From a checkpoint of a small transformer trained on Wikipedia.
Size: 15 layers, 8 heads of 64 (1 for keys and values), MLP 1536 quick GELU, 40.8M parameters.
Training: a variant of Muon for these matrices, 1579M tokens, 6024 steps.
MLP neurons of a small language model. Each row is named by its layer, matrix (down: output weights) and neuron, and shows model dimensions 320-447. Each number is 128 + 32 x the weight over its row's rms, rounded and kept within 0 to 255. Numbers have three digits each.
Before each neuron's rows, "fires before" lists the tokens most often just after its 100 highest values on Wikipedia text that the model never trained on. A number after a token or word is its count.

fires before: "| " 30, "- " 15, "The " 8, "==" 5, "In " 4
L3.down33:135097133138163162127091108159126064153150127076200076110098121175091045092127148134131153152122142144145141117136143073164150098185212065171183186110115172114133120166090172108151171146113137152127135163167111124110114150066075091114130130130117146170165141134138117123083123122083123165068151119133174188121122102090120120082088097126159128112164210124076127171185136092150145117101

fires before: "\n\n" 59, "\n" 17, "- " 14
L3.down81:168102166186114168083095158173151143171088110102123133138102116172087159106101110154165113112127127093094123114157153185145129104105163108106144143112118126115156135108066085169098094097091108111176136089116172136128180115108070173133171145087112128088153115170193123125114087122102147157092126093083133110116123095120124107153189199180159123133157172147162172154122144174148152141141

fires before: "201" 16, "202" 10, "193" 9, "200" 8, "195" 7
L3.down516:089133155087170116131149135141113147137135141112141098112138164119125123154165101099107141180121168142150133118056114097127152158120108139159159117090143120116110162149168104098150106132174102137118168167105114150099110102079154101116146137152180143176118133065115184113110109110134127169098166146179151125123075174106070132127114140103095134113111037178113080166132169125138114130105

fires before: ": " 37, "on " 8, "in " 8, "/ " 8, ", " 6
L2.down301:132139118123102099185150137144085148087108141176130149106146163140084102157128088138134140152178155089155164105118166133123085182118147158127067126133093097123129134153122160133100117124105077127163178066167167145139172111110122126107128169124143036153138155153119148151091079124117129153138148116138135080173110105139101157137160170112138139154045100134120109187181133181110142106105

fires before: "- " 30, "| " 28
L2.down68:170099137135168155120155105112104120168152139139131084150148108121152068108101086185119213147152158083098169140123143069158121138114150096155146112165093142129122144117104179113142129154164156173131166158077120128135118192095105083127143137164106129125138084132121131177103111151152142141050121145071141179114101055090106136105152125101116166156112204153106092109109129086143092082180

fires before: "\n" 67, "\n\n" 4
L3.down400:161131165134128060182096089142112170128103117133149086120079135127126133117123125100140097100111165124123154126151142090074149132129094150104137126129124138127166090128149147160152121134144078164155051150179157146127080105109151106145133124143100070097112127124116113114119086132139126150075181142059063114138103104107075102104118160146068157144117180050091104095095096132126199112116

fires before: ", " 39, ". " 27, "." 7, "==" 6
L3.down873:154090164160092135148179120156144129158127138177162153146087102116121167133093124141192182075090127127141108106136150087183118119134107126131176111197144131128146159127085162143046104060171144120103100125179137114123081135149171082073152098057128144102132134100105088127064113105044123162174074155111137188142124161132088171131088130140158074178153111084176117195172136139131147121178

fires before: "\n" 35, "- " 15, "\n\n" 14, "| " 5
L4.down49:102099197098059154111101130155091075160155146136178126109101086181128132076110095188097123177095085098107127155160147107156164199130197120179128116102105117152169068068150121115094105113111106052143155164084140109142134131130110081174136109113124123134066141145190144134153135091137108079141125126087179133119129081112096107045160127134139111100129255113163173116109153140144118183191

fires before: ", " 36, ". " 15, "." 8, "| " 7, "\n" 4
L4.down213:072164114166173179131124109169186071122124154041051146153094063087124192148153096150147135124142122159113168106153157125079161167114101138111132075058144106119187063099126080111116163099119162096121130104130184093107092109168156122162112140101126130090149133150094186185111153115169156057154129086044117119149147125164173095144134138129169177126107149120182178129121104139192150161086

fires before: "\" " 46, ") " 16, ")\" " 5, "\"" 4
L12.down927:129088122130100119140180081141215140162082182129147108062055079158158069148143176154144093140169039135109169133114109076134128146107073116129111100171140104147127118073127162145183098166091075159135109140119094087047100142102124068127142117196126099116094109178156131087114090117091119130142156114140092132101089133118135126070037104135136179097118141165124092164140117161123114131113

fires before: "| " 49, "- " 19
L3.down215:158121124131152179145140097144106128163121103140149141135140068170124058159130106133141201119146129093103147093163092101142130105138153094169120120139094126099057111144127160152127184160138189120121147066145143218133100166126142088120146147143165151122116122172141126095148102147100138131049178106097166151078122020105141135092154168109137157140173255126114130117114129094119111112187

fires before: ", " 20, ". " 15, "." 11, "\n" 4, "borg " 4
L4.down208:117115103174152130117136090151160136128154170133159097148129119125186132124135120177100187152119144085140140126140152114120173141103176175148142136108157122159124110128172110150099131137073163142121174141097185125106118131058136096137133147147096125100162131085086167160080110102115054143171095144086115127127148140115154146173169065179181100120163123102128133125214155135167183135147

fires before: "\n" 51, "\n\n" 23, "that " 4
L2.down114:090135089118116122107065164145090154137116155118093159144111137081067093138128077132157156140105130122104114156151130144156142070175148139114121185164118149100096152125142118142113121112168120107152140155132147119125156111134105183102093109093072103113098140153097041152172158125118171137157124099173104146149149115118125152181177107137131160151169119105164132078089114078176130131069

fires before: ", " 30, "\n" 11, "." 8, ". " 7, "; " 4, "\" " 4
L12.down1382:117116124143135094086107137118152139152173110150148095158114128141145185168145081130127142076132096089093085134138105149132107190131154120092171136094069098115119086109123119117143102136095119121101102077174090146133166132113130068076170116154140106089154128088145130164161066106130137117126096144112142125127175125146083142115098115188074091131051067183104138166138162136101148134102

fires before: ", " 41, ". " 21, "." 14, "\n\n" 12, "\n" 4
L12.down104:103076136159172128154167058154171069102098101085167156110123091144112083123094104131094122107149117151090128106120132112069085120145057173095157085160130078144131118177141154144117139137107148156098091135121173153130094148112187133160144109160146109108133097141132089113142105181149076121066168110100163089154167097086109165108168088138194159136157169130124149144113138132135133166128

fires before: "| " 36, "; " 10, "–" 9, "/ " 4, "\n" 4
L3.down607:105066125148154165165143127116127147114140157078125086171134168120145103127099117081121109146159088146056157136130113161132051094136133125162123116207134122153098141111174154183128155149111111142103106153137118139146097092080121092110137115097115106097185146176152052143088076120091146144094173147151199134111091114159105140149062158118156093100135134162146148111209107153124109119129

fires before: "\n" 38, "\n\n" 21
L4.down1029:174138104189146129181135162126174079085089143112130127123119182137173147135104103123042149118156111118118097091148140161182123154109119148166120163115101156192126125139134120204104168137135148116163079127139109114150193099135147115148116179149106126105038139143169139160084125128169149175158101119120102141120165112091178112117151108112173110088181211108153152133125135169124142071094

fires before: ", " 29, ". " 21, "." 11, "; " 8
L2.down386:088104118142142149109165168132162088123103099084122086105069103093132149102110158146153130082120106142143082171125163163125103129114125128125097117175144150116107136179160170141126169195170150127114156149139173095102144113110133130078144087099116170159129126120124166123122122163068119138094115068178129139163097100180101136114144096135121136124086156129101155162154132169166142133058

fires before: "\n" 57, "\n\n" 27
L4.down1007:083160130103146085119116119111126112166158085112187154055099162154134125158177107135134151131164097094085142135118172175123106084041119128080182144151160111082123164132156102178105112093041174063130140143085125118154123201167161117127093143182095156121074152106161103106190138086189161128153119193113110167137105104143050139114155231131144082093113247126102122121148125104136086154145

fires before: "| " 67, "in " 5, "1 " 4
L12.down683:159121090174160138121156181115158201136157102139134152163170129150180075143136048147083185107164115119150144134194116164140145115140152112140147142121063151114162161081131164169079102132139115109120089175112123096075103146095133153143118117107174121122143118206156074099129121068077168160072133070119145141199166151172105132134122132130169141100120255122174100151162170137199129104122

fires before: "| " 25, "\n" 18, "\n\n" 11, "- " 10, "The " 4
L4.down1043:100098110064099096144046152164155064106134139095138117192126100195129197149082143200165036099135155122095127062087131154109145236124129144080098114131157125121135150128155107132159109083144098158090109134157178177121080114157116108137149130146147130117173091129152088139133179124105094143106105135108133169157141131145119127044109154112132119086132213127100116141118139147122099147122

fires before: "the " 24, "\n" 21, "\n\n" 6, "a " 5
L2.down808:140147168122152133116145123081149107148102178145138163168085059142134123159100115100118116086134124122101113106115150165160143099091157084153128064139154185122114103185118103134099112105127121180166133103097113159205149077160138133094121110133062094074069169114149175181150052087118100044106109102149114215128153162145187141179131179100122100132139154103130139124137156171102118161113

fires before: "\n" 39, ", " 17, ". " 5, "ş" 4, "'" 4
L2.down206:145166140181110144119101092104112163152119161162140129153115118131125167190117121121110169123141148166129138081134142188177174147114107107038079120131155056094121157123102094215115112176173118165115177106085095120110158101074071116174112108114109154082111156133142192198082086126142139131093129100146192148196147124124099103140115147120085158125106136084133112099111089113088093120152

fires before: ", " 25, ". " 13, ": " 10, ") " 5, "." 5, "or " 5
L12.down595:110129141178145174136139156197155178193134159193101149178108088180067119137161123102099093113111114058108112141097109123120151135143173135105105129133105104114134144079141130157113120147147109109132125121165114165073078081106147145077142117188106035073147112111058064121126097140076168138118123090082104122121206099184130111123177166175128148079179147166125141109182110081142139063114

fires before: "0 " 17, "1 " 15, "4 " 8, "2 " 7, "3 " 6, "6 " 6
L12.down620:086120175145098198191112132094119142158121167169110185172174094185169163149107131078091038118156087163100103119170100116025145153114151176095116171114059095083142148148125099118149127131127155087112085108159130130146114173104133175199123075091111128134082188121138180117080132129131137142148149096139082096126168111079111101072116089145190111145107161122108116101074181122139169119120

fires before: "s " 20, "\n" 20, ". " 8, "\n\n" 7, ", " 5
L4.down110:110136136118098097081091137104139147164143160112105101125106145108138095170089105115164159168130073114082102157157123193145146171085132104113083137162132096140101135082168138166154114105145175132089159111091134184172101093138114113143096155110087148063145063135134185124167080137177114151132186076081132137101125163139148098232152147147159192156157080101121138161122119156163150123133

fires before: "\n\n" 41, "s " 41, "t " 5
L4.down1245:124132132095111141208135104186128121073088067104107085121094122154117171110050058074156142176132133178157118116123154106049116104169158112061075114146109120071147137087106181103052130097148069173169125086116094148118137106164174103146126069124165098113148126093114081165163090169128097121166105129147137104109101102134143137133158107158116087151148144125139117136099120160184100130159

fires before: "- " 38, "the " 14, "a " 4, "Best " 4
L3.down913:141139110118104058155120094143110151148087097120168080128115140147162090148100106166135101099143165176122159094159136127107089121129109069095147085158110114080061112145132148135124102112134107136108139106148156105138172136156083157151142068161146108039144082146145147137095082129074119125133074139077062176089139155158196172134100143180125097073144145133129092125182086094156078055128

fires before: "\n" 61, "\n\n" 39
L2.down503:159157114171157099093113173160093157044115091158118141155091139084121107060092071130124179104121181086105058162111110119110124066170126166193100115117142212106113157102138164099153116128163155145111097163134126106146127178111153140143139164106151065152133105090100139165112152188137136175184115127098180118113124141128100150131167154137128105125130105129146170138161121148131152112123

fires before: "0" 19, "2" 13, "1" 12, "7" 9, "6" 9, "3" 9
L12.down17:162163125127137111206088129178114118131141084141111118114069125162125109089150122130130128127058115158152118111120135149076120127095105059092149112085064132130127127114160100122109112154160166147180142123096088148095056138118124174148213177184106127181129155134170162120099124123115129189118120093075117136135135104164109105150111113129132125114120129113145139178099114156150098070163

fires before: "7 " 10, "3 " 10, "9 " 9, "8 " 9, "2 " 8, "1 " 7
L12.down65:155194166181145164115136121139098107144104103115109127106144091145103136133080119164168127158110159092158140076082145080185082102095151161063122122117099159117123145105079183142159191169118152095107157148098131072167130165098151191120145118129149147184103123111126131140096163170179070099149122117129132190105139160125078091203079087143076123106116188114139073100102198156132116098149

fires before: "\n" 48, "\n\n" 18
L3.down40:118140128188094138147064172143173124163176171209093164108107191125117058135093092084146149111125162158118140113082129146107099114114133127134154113084135118143094174150166103132133127172090218128077177101145167066156111149144146121099168103154084136084173105098098174142113114118165141064131172098121159142131177111137106178152088147167173160115154141117180116089134121149055165100091

fires before: "| " 45, "- " 12, "The " 4
L4.down661:130109098129115163123123099109121162160119157158146102148128088078100051164161101165133137134118097105121153131166141106132132063131160120125135110136124122093101152186072164162125090112154086166114147154119124164074130153133078146118113137126117167186185128107186127107142110103074149151060135102082134139182156076152148119071124118129125184166206255143096126113135141124148169140135

fires before: "\n" 55, "\n\n" 30
L4.down767:126148120122148077171119106074125165130103134116131086175083104183126095162126156089088147127143141107129133163128117123076180130109139132150137140173182120152139080140107081170145100078105076111059152124104118084183207126126120123150106156167166137099135136124131181207133074123126116113091117130125178187115171125191174136138137182111111102118124088152135155129113147135125167115217

fires before: "\n" 76, "\n\n" 23
L3.down1510:132102148121151115090118160151153149125111164133104150107200141124150167121074117134075129126171137117096139141161070113101098073102148120126126103114120171154138150098103102126162131135156125104160060097135149146125169121145098091176177104120109089122147089132095128101168134142123117149155127115155139127151118124145120070124135165106131084130127148084154198184190162146128146121157

fires before: ", " 16, "s " 15, "\n" 13, "cer" 10, ". " 7, "." 7
L4.down1357:096139142138104122157180128114126077126137099079082125174109107071104113169082107040129165113077084171111140082116152157092184125143118180138135209145167107162174180165218090175098123090163112181028088100147128127160157138139115146127195110133127103153125150138129149125129131107109094133106109097108170123111157157176074155110070123178171127128174156078089134141149101150129152180137

fires before: "\n" 39, "\n\n" 13
L3.down1137:085108138114153093109175154136079143177145133122125113143104142100104133097101122130087099122181152145172148116125150099073100157163080108055127151231205151071135132129105103099119133150120128162110141211173170106157098100143082158144127107117077145137152153139136149112185122158079153154184146105090123073127176123194126107147094099196142133113112088128119110112122104164148123100129

fires before: ", " 34, ". " 15, "." 6, "aft" 4
L3.down497:188149108109073112168090179107105059146128128155111093189162106117054105121087123094139112094128089160134122115109138108191098132131093178166141136138182099158110193125133196159159167104134122117066094130115058107103114127104095105154138111194088109154168135125036136196111121074077107183117105085139192107199136186169110150102098157176109129161155132159111138132131101105100160198139

fires before: "| " 41, "\n" 9, "; " 8, "," 7, "|" 6, "-" 5
L4.down8:138121046079191121139108144136083091164138142114103128145121095108120143093144126188129135085137098123120120120169143165133136161143170174099150157074124134079124118096098094131127087088105108140127175132151127138175068179132146151084152126115058106150080155174088118133092134122154094134055082107133121226177153129139207078107097138146122062109127060168139176192153138103167152112143

fires before: "\n" 35, "\n\n" 16, "| " 16, "The " 5
L4.down1183:082101088166103201159120126150165116123149135183120100120128115135102126164109113144139159132132055126157148150084106151170118131136167115072105114169164099141118102070188065215099149096153154135075156123139119112109175146187095094168152161146116136104090096128155078139156168155161092151080128138141117160139109143123168126064087106078199052097170129093110117231106125133161173101145

fires before: "==" 33, "- " 10, "2" 4, "6 " 4, "and " 4
L3.down1132:122092104105159148060140178178197094096174076159165098127077118074104155121139167135114130116093132159128088145119087034195149113098083112103192065133135086149145148174079126173113099138148109151105178114127050119159165102088041101098113133124079106190133090186157129171152099148131094088133107113198142154100160166133135126131059154122144116151129117135123135098136090133152122172167

fires before: "\n" 23, "5 " 9, "\n\n" 8, "2 " 6, "1 " 5, "1" 4
L12.down381:130066154133130109120166118113125123155134120139095191114149122191099148135134155120208119098078145136121128145121162173044118091119085155159138145133087100145136149143092084176130145115070146084145080080091127148121156185167100168150162117135098142122113136143190127097139061148124102154033110128133131136129175109112113040123123120119138101101087255162077117181140177153130172098141

fires before: "." 31, "," 14, ":" 4, "| " 4, "3 " 4
L12.down1526:112076100155090109183091125112110165136081109083122115148133140144115091160124076072132128149110161148110061080124088127070130121100117123102102129139122150135114130111135102122144173109101152157128086190174055045102077080125099133155111163110126132080141147120111134109120162134142118090072111120148130119111165086154144112070116142183137109139151066151123183086141181174123171160078

fires before: "s " 57, ", " 10, ". " 4, "t " 4
L4.down1477:097133147138105096108138110122155149134138102173124125088079117110173099120100126096112133160139108068116091134163142117110172142132129135118120119128182098082084122149115073121133174145166176128142164149099103103152160164140119105065101101146097100110137072114104189100106125168068141157160110142116153139151140124062204144159146145113117075187100148175131095139074096133109129150096

fires before: "\n" 62, "\n\n" 34
L2.down252:105113130129148167124144132155123096081099120077151124182116106114143078129101072125098096088158184148110130090117125113107121051108143142095083111156106188126122131137155128106162163164184169155157136135108137154089064161177097126115116133123120124139170114138125169160212120202098129106123128091075109088139038165119100130094127082129102186117141148143116144093101110096168132129082

fires before: "4" 14, "9" 12, "6" 12, "8" 11, "2" 10, "7" 7
L12.down1313:097176111054170120124147148134123153112152162139095110101106113165117102076123193133106137146102070140054120195113073065142137170119093129136134134136127152113153101177158080111126169140168118117147104109085180119165100129096131133155157123121135170161109163109162096126164106108163174041119070120151107058123149057159121115178105087060109154179157080167150147129078110143179072111121

fires before: "\n" 30, "\n\n" 13, ", " 5, "ino " 4, "-" 4
L4.down443:092087128129177140174088150131135127086121148080152131128121173133125132106112151134071132138116207089120066118134130091098168072108104128146111114110134160136123094179149130139086071094097071112134108098165141117090121150146167137141092125112131163105118140086122085101130094147130162181098137088123128172083090080157118134126184179109141167110186120144133131103109155128119171143139

fires before: "\n" 52, "\n\n" 9, "to " 5, "V" 4, "Digital " 4, "the " 4
L3.down621:108126132084160138140113125129120139136123114107132144105131159127085138113125128149169120112065106099112136157091076110057179067093091110168128123151125141077108177167081071163131121120154176116083077101147112139092199133123108123105141130079094168117093124147118137093129165143098064118111196112155138143191110171106091135110127149113173139094170133160120116154133137134109125137150

fires before: ", " 26, ". " 12, "; " 7, "==" 6, "." 6, ": " 6
L3.down1276:088114161113123124206097132157146095135138111109118009041117143093158186136083098186144113105136124119107139142142140144122131125146151142067116108134132106126130113161083080110086135128117138132086152079162142178132123061122162131050156114134124143119088047109072174166145168147116150138119113117133151126151133123101155083115129102094168090048122146099066118161150147182200142079170

fires before: "\n" 23, "\n\n" 10, "1" 7, "were " 6, "0" 4
L3.down100:141147131074136134121080104139100133088112109122124141135089138108122111183163122116131106136092190108087119156203196058123140119101109088158148149075110141104137127191100136120116131104105131118077141166113130129112149155125114131100114134166062144135171111129144119152166056106100182125106211143159119154159125103156171143209167099070101162134153202142114145091094158120155144167164

fires before: "\n" 27, "\n\n" 13, "The " 9, "It " 4
L4.down1018:076142103150121104147113125121109155146171094171162088135099179128143136083149089161180122115099072074038123090113117063106143138080132167140100166147127178105052130117128124125124145157167144135132124129093147119140134136154179207152173157165089120161190092155120146146153090101129120175096109123067149116115123057129107145107139155175157093117157255124121154133098138100112158097102

fires before: "| " 57, "- " 26
L3.down318:066090101161128130121138149176072142138160132127136135123089033132118160122127090154101109175160162131125128147153152109083101159135161122147088111144081053131076084091164121136103134158111132170113118119078139125147110143113131088125069104112144098113155130117095132088096113109085114125091166108076173171159132100118115072123091123191153147104106187153076110124177160100154138075137

fires before: "\n" 62, "\n\n" 24
L2.down806:160174138200096108059071139112162168138106184140117118181137112148147068114103130064112157101130115128128128177174133119169149180122094092115146104178159114094147095119143065091123150168072153098069140152057138104184117117195091148123155135117088148199115130138129122105129138068161090140064123150080152176107210070172135115127135119124111157139124123118113149158089128177102154139121

fires before: ", " 20, ". " 13, "." 7, "==" 7, "as " 4
L3.down437:132106161169133100120118138086165154129158065113137194112056144089178171201100109163116127136135121073087108092108110139136120095105115152143135145044102133142091147142182214132153120093147110132136163099127136154137212134096134084184169056119109133185112139135134114118110073074173129142148110137114123136173076146188170102115100182154109085142173084106108097144120060065084132135132

fires before: ", " 18, "\n" 10, ". " 10, ": " 7, "." 5, "2" 5
L3.down162:162157143153125126203183150119125079122139152100141158175153119122053089124117166167148118117138161142156091165129083113156089150067117116128132161109146100093123131160118115139111165079110123162099141122170149094133097099177095127113115100138138145160124127159088153122178097096132222132066111190149103067159147128139129138146124174211115134125168116168202114127122116123115106093081

fires before: "| " 40, "The " 10, "- " 9
L4.down755:121134087147115118151150125172146102101174090079120131125092091058142138116141125044093097101146107134097089141143090118157156143113128150096145115080153131082107119125098123128124144102148165129163065127122153109103093141121187133111110126138135154178094094124150169104113061182055144142116147064152104220210144110188087088103142122110068123146112171138090145117128114056187078097097

fires before: ". " 36, ", " 24, "." 17, "'" 4
L12.down833:143068137105157129138138128104079163090132123130072154165086090139198050127081147085101065183136159125101080113145088142168116116105129121168121123145103146081054097096131124155128137108131105103149086177076110118120077081109067169170119118164125153153111139180173139156136117123143158144135137111116154133182092128157148200132108155170112137167155160137074128129140128123145111146120

fires before: "| " 67, "; " 9, "|" 7
L4.down365:139196060141123121158095080122128128080197116069157107219162156088141140161100150056076174146159094116150062162142117132128195109130105153106090164052147132096183130141095110170130207093150153153095145151209094176122139080074159151171132115118149105107128125176082166117157155147121098161064090136113079119165084052164103143101161123150125158106095162121077099129141165183136141122141

fires before: "\n" 42, "\n\n" 35
L4.down270:177146184122090153148153152120191079157123079130115063099090210110162165200125129098120073118160108098123141157125130128084175149094122121071102183175153123100107124069124139182095146197125187098129135118129104064199135131163154108125167152121169092121121122115146128123140117073168089102092130151110153172137115051136159133096144201084135186101150150145121148174110118139076147105143

fires before: "\n" 73, "\n\n" 25
L4.down874:169117088136079160136144108118085139116106164080151112108067153159031127145080200160143111128133142093131076143121131119098159124061110115107120104123083131142121106135187098099071090149072112119100109065083155177145113112143159119138169130101117160118113126130113108154170095182108118145174073084161075129078121145113134108109128176118127120180111139156155131152195086109116146145109

fires before: "\n" 61, "\n\n" 29
L3.down904:170166178148125146079101156138088123166135132091145078123152136148086204157098074120172113102142144142079098177137153148163166178146093169115111143179097168116095107180185077143169158062187101146129109126138184190127124087125133143164169156086102162118090144158180158155123134111123142105111113122110167125137155190138064145128086135133163130129155134167155114067154149161174154179155

fires before: ", " 33, ". " 26, "." 12, "\" " 4
L2.down75:098116133104160116157115066146124154096075119117165123183123040100125174120125069166081120099171131190152105115115124131136140159109148155147124106184113049134182091183145083156136177122190097123130116133115167082111080122091210163147100143131116138172138193101178145160171084137067104129101134173109094129170104148135096179163118138157145066173135158114116059114094096176128107175101

fires before: "\n" 53, "\n\n" 32, "==" 4
L4.down814:096087128087108096125129176135108111114077157113135124146092146189054125146076139105107112078087144111137117183125175149106106138088104122129109140150140047159132148163175136168112139138137111086097144082131104118132153169118123158137115139181091104122138152090167163141176185131045176171111168043068185146124135147118125111094118136182078080136123237085157104202153154100130140087133

fires before: "\n" 46, "\n\n" 22, "- " 19
L4.down644:132179064105090106098106048142116126205112107145107129121107147125089149149124165133151144161179129145123117167150127120081141152119062183106135170135119117156084136109134084076108123135136164132127171139132078149087095089136024113161117123093133085113117165105092117108078123131188122067144101064061145075151141105142103100099103158175235104133132142137117098125179136158092174079137

fires before: "| " 49, "- " 7
L4.down1356:144107181163098074128131119098082108119118173096162148165113104184090144139148093141135134129134099127051090104125081118093093079134118185090120146139124127133055084117154142159107113144160130127096121166074097107131121164106129107140105128138092096137129099118100141118125084141041126185075104047082115134167086083160120072107101158144126133069150195178156114091136097126134137084170

fires before: "\n" 54, "\n\n" 21, "- " 8, "| " 4
L4.down28:145132118080139139123136128170053161124131088169131114127123055127150125140161103174104079132150115127068170144089141119105147124118142139150144097164040113082121117178110192137109129144125136105110101160145170141089167125096128129107165133142115114145114125123112140122145156111080163143098075154114187131135133151117109143153110169151105222164142255150148138082138048138059138157120

fires before: "\n" 39, "\n\n" 20
L2.down1047:161162127103038137114130165130095129154121087110105135121105146099112108148075099107181136099119096115106154140193140091079110114185138108134121130091143164125123129109131149113139067156084142120082173099164151097095136119169137199148140088116141122119152114133158151155081127117088123113158159122108119151054120099102126176120150114103102144134150107124157133073133154131098134141055

fires before: ", " 55, ". " 23, "\" " 5, "'" 4
L12.down1488:133116117126128178113192103147129140137117093104105098130083111092129127116161103161120079125201111107103102134109163131134147184091097097100069117126095157083134138142179134123167148158168168109091177171141122088117050162079162101106149107116146126077142112116124131107076090174133107124122152166181127120073127110091095149094175143117117169138117062146104130210126087158158140133158

fires before: "7" 16, "0" 16, "6" 12, "3" 11, "2" 11, "1" 10
L12.down129:142120127127126144231089165116127134115117116127148153136115113124110148117175135166131120150140093145158116135175137130146162112138115134095126093186155126159128111149131089153182117119158102092118100131123084137146104152126097157160129118163142156107162121147150155176078117111111155124120073209089104167134172108114136196113122119134134152163105169106148088127174162186139108149144

fires before: "| " 50, "|" 27, ") " 6
L3.down925:167119165070142100124154140157114169171127127110122146138100142140123084135099119133198109158195191127108129153128085163164103118100130083148104094123146129127114141095109153118132134148155148089104163142133103064123096130147081110137110106093144130099168166159169142152075174031101132100123098096149124142146121151127165121105038154123180131110128082138152150112116171150208175095108

fires before: "\n" 28, "\n\n" 10, "- " 10, "The " 7
L4.down1451:130088141134098115108128129168123055095118075100156134153121174138151122153134125151121108149111085102085152114128096178193115134115093137157082151053163161156144141145103109104103102132127186113064129078108097093143135133087139137127121129108098103115146049116130116120115114125126170072195165085085054173140157073113075091083082097157158135111169123101141119159116150170170168173108

fires before: "| " 57, "- " 5
L4.down955:127133133145127100119135190103165104134089096104144124127079071108124207121171129043118121125092200125152105046155193159152136114115115150156202148186109095156122136122145160136112090088166099154113190107134197154134139120161057117130140122134105142162115075136136118191073110101086146095122087075112144141142162105121141100136094089181113136070127188142161132064115112190137112095136

fires before: "\n" 71, "\n\n" 20, ", " 4
L2.down305:143215127152176145059103144093112095140128140196133108137127109098139093138093058053089156108089116122107077179119086140117102114143097112126107122141096112090138125076137129135139114165144113175118092118115088111123101101122107114092142126150117130159093182095109154162128100123101118110101123142142143164198097172117132187097082123075114143115167155150125096177152173138119174128115

fires before: "\n" 45, "\n\n" 24, ", " 5
L3.down809:189175130162101142130164131137109182129138080129113138089097094130110151120152135124078146192169125170152051152069185091116185100110127141135087105162094122079096100150144166108131127138095097133202122109120139114135126150169110043133157120093201087126142166168084100154118132134163084141130106118120141118182097110126121107137176144110200105174127053182121157103100134132108107135159

fires before: "\n\n" 19, "\n" 18, "- " 8, "', " 7, "-" 5
L4.down566:156131120144187132157108136154166131135105121110072100116072083116118131112100097121092098106164123063134136157147138140128157141170060128182113123131109128140105099117137113179082146093132138083110145135128114109097094138132088152139161134064088079195153081138122184164150111158131178120156165067149191174151150134126133088195097163132092090124171118170084098081127135130141145124096

fires before: ", " 18, "the " 18, ". " 11, "." 9
L2.down279:172196078153116096079087102088176052197047128107040158130115126100134200111146196151101133114109164145072125128083132169145122134126099158112120121134177116116128079164205088176117129069154169057116194130148126095110094129115167129121067082119146151066141167113123128121119077172129172174132113116119135125144113111199117103124097070146108136149119107154202136113115136136116159139182

fires before: "\n" 58, "\n\n" 30
L4.down908:097174157102148137096092175158093148147082129139100126050130148195137188156119157114157111175160104137096129121078139176143177103121105132090158106097158155079122126158119120098124114085080160121140148150155142105173193154156111135073147114082111121153130131133051106085173100196110123099110133113117135128157142159155064150113148143143174113120151136127175190189122162174117124045091

fires before: "| " 27, "- " 26, "The " 5
L4.down307:082129082211137140091150145125129140156075127082166114103159153155132189059142170136114167184045106113141123108106065075145140100153143169156187150171167150148132159163144117081188085101142062081181163141127138125137116067085108096092157106152126104148144202159115124138119107149183120109082088081108131149148128117130132145119115136127137117110126233084144165117124125145124137054099

fires before: "\n" 32, "\n\n" 23, "the " 15
L2.down1254:162141169115173072083151110127108128139072131142163078116159131143151122109156136095195098103138127113088070132196130106096139168175078140134122104101109127104061145121162158119127131103164128119137193136141109165141142090142158086089194140122118120138149138139115156209128142125121171105115118126100087092115110118134148096096140104145130101189113155148147134123113136122158130111214

fires before: ", " 27, "s" 11, ". " 9, "s " 8
L12.down1238:156146086138093167135145135077113130100083131125103098094178133153144145122134075160171162088150128096078095185150056098145099176123107172177134119122109150156146050083132189110103137136159132147154144125145128157148149113087061128154127139143075198133140164071146139095097113120133123154102086081094117087118162132146182092124087186128174126116095138168152143130040142164109155098099